{"n_layer": 14, "d_model": 704, "n_head": 11, "n_kv_head": 11, "head_dim": 64, "d_mlp": 2816, "vocab_size": 16384, "activation": "gelu", "norm": "rmsnorm", "norm_place": "pre", "norm_eps": 1e-05, "positions": "rope", "rope_base": 10000.0, "rope_fraction": 0.25, "qk_norm": true, "attn_scale": 0.125, "bias": "all", "tie_embeddings": false, "parallel_block": true, "init": "normal", "init_std_qkv": 0.0226, "init_std_o": 0.00427, "init_std_up": 0.0226, "init_std_down": 0.00214, "init_mimetic": 0.5, "optimizer": "adamw", "lr": 0.000624, "beta1": 0.95, "beta2": 0.95, "weight_decay": 0.16, "lr_head": 0.00309, "grad_clip": 0.5, "warmup_steps": 502, "schedule": "wsd", "decay_fraction": 1.0, "decay_shape": "linear", "final_lr_fraction": 0.0, "batch_tokens": 131072, "seq_len": 1024, "doc_mask": true, "train_tokens": 1144000000, "steps": 8729, "dataset": "wikipedia_en"}
MLP neurons of a small language model. Each row is named by its layer, matrix (up: input weights) and neuron, and shows model dimensions 384-479. Each number is 128 + 32 x the weight over its row's rms, rounded and kept within 0 to 255. Numbers have three digits each.
Before each neuron's rows, "fires after" lists the tokens most often just before its 100 highest values on Wikipedia text that the model never trained on. A number after a token or word is its count.

fires after: "the " 40, "a " 15, "| " 10, "The " 6
L8.up2685:147149137080170140136158184153097151146156168200089121112067149148143165190088153122081120104115157170135116162097112115175125137121125192098061115085108120131154139142129147129116154111147067134158139139149125143126134099170105193148092096068113092175127124123111150134080130050097123137

fires after: ", " 27, "the " 17, "0" 6, "a " 4
L8.up1530:154074122129139136106156141098132174088129185151134095146124147179150102105128149182146136097169105153125152151122147174059123149112117145076133084075124130173106139208143140168148070171060142134129137101118152121195169156161147196089125126099112089124088154137131167115165109135152096127

fires after: "| " 29, "." 9, "194" 8, "1 " 4
L8.up1303:131122136093147082105123134119153145112146094105082137100143146125124136178124077081150127171147120134184089104150168144159139154072187180099094122124075134162031105142097143157160058108139113150124150139171098103107183189124094144129088155168094145105170147142126086139186163121182081115

fires after: "| " 50, "a " 10, "100" 8, "\n" 6
L8.up393:124083121203125110135167096101111168088143181170091070100134123172130121224129137132138123060149146133146164133158145119099113149066092146124108128138118111084127132158122142109123111108072128103149138204136142096142146086129152132094087185154147117195101165107172144129190113122183111159

fires after: "| " 32, "(" 12, "." 6, ": " 5
L8.up2195:089115162130129159126127095090085132169162072136177088131112121147114114114104124161114152111095147148055149129123107078180139135162154092121081114084171191111184124142145098092169059142139138116111124108092124139123127164141171102158135140055094167135138178134121173138134112163166149086

fires after: "| " 32, "(" 14, "202" 5, "; " 4
L8.up1371:114170146196129070149046076178117114147137104078146138083148127129082185093107135156189192115133093159104149131136131141113152114129138133143137075119079110118151171129097114110144084148101130116157113097125132117116177102164205100086129169123125142113182067090198106136160141154097146134

fires after: "the " 37, "on " 17, "On " 6, "of " 5
L8.up2472:126129128197105162124128085155117101114155105084165119154105129124143149097107162090091071118107166131124118171134143126134120123124156115131146148188153154139107073127168196163121157121162127104143127147168197143112175120115103123139161121145121162154123144127153092148155095070115099108

fires after: "the " 55
L8.up328:147219129114128160135171148138118073073173069135088119072127151115124146142080094139135104101063074153088101093146151118109122103119160146121163058104124104131128158094135142151140082119106178086145139129076135137152108149140153116138067184127076142100148132107110125164188125127193142124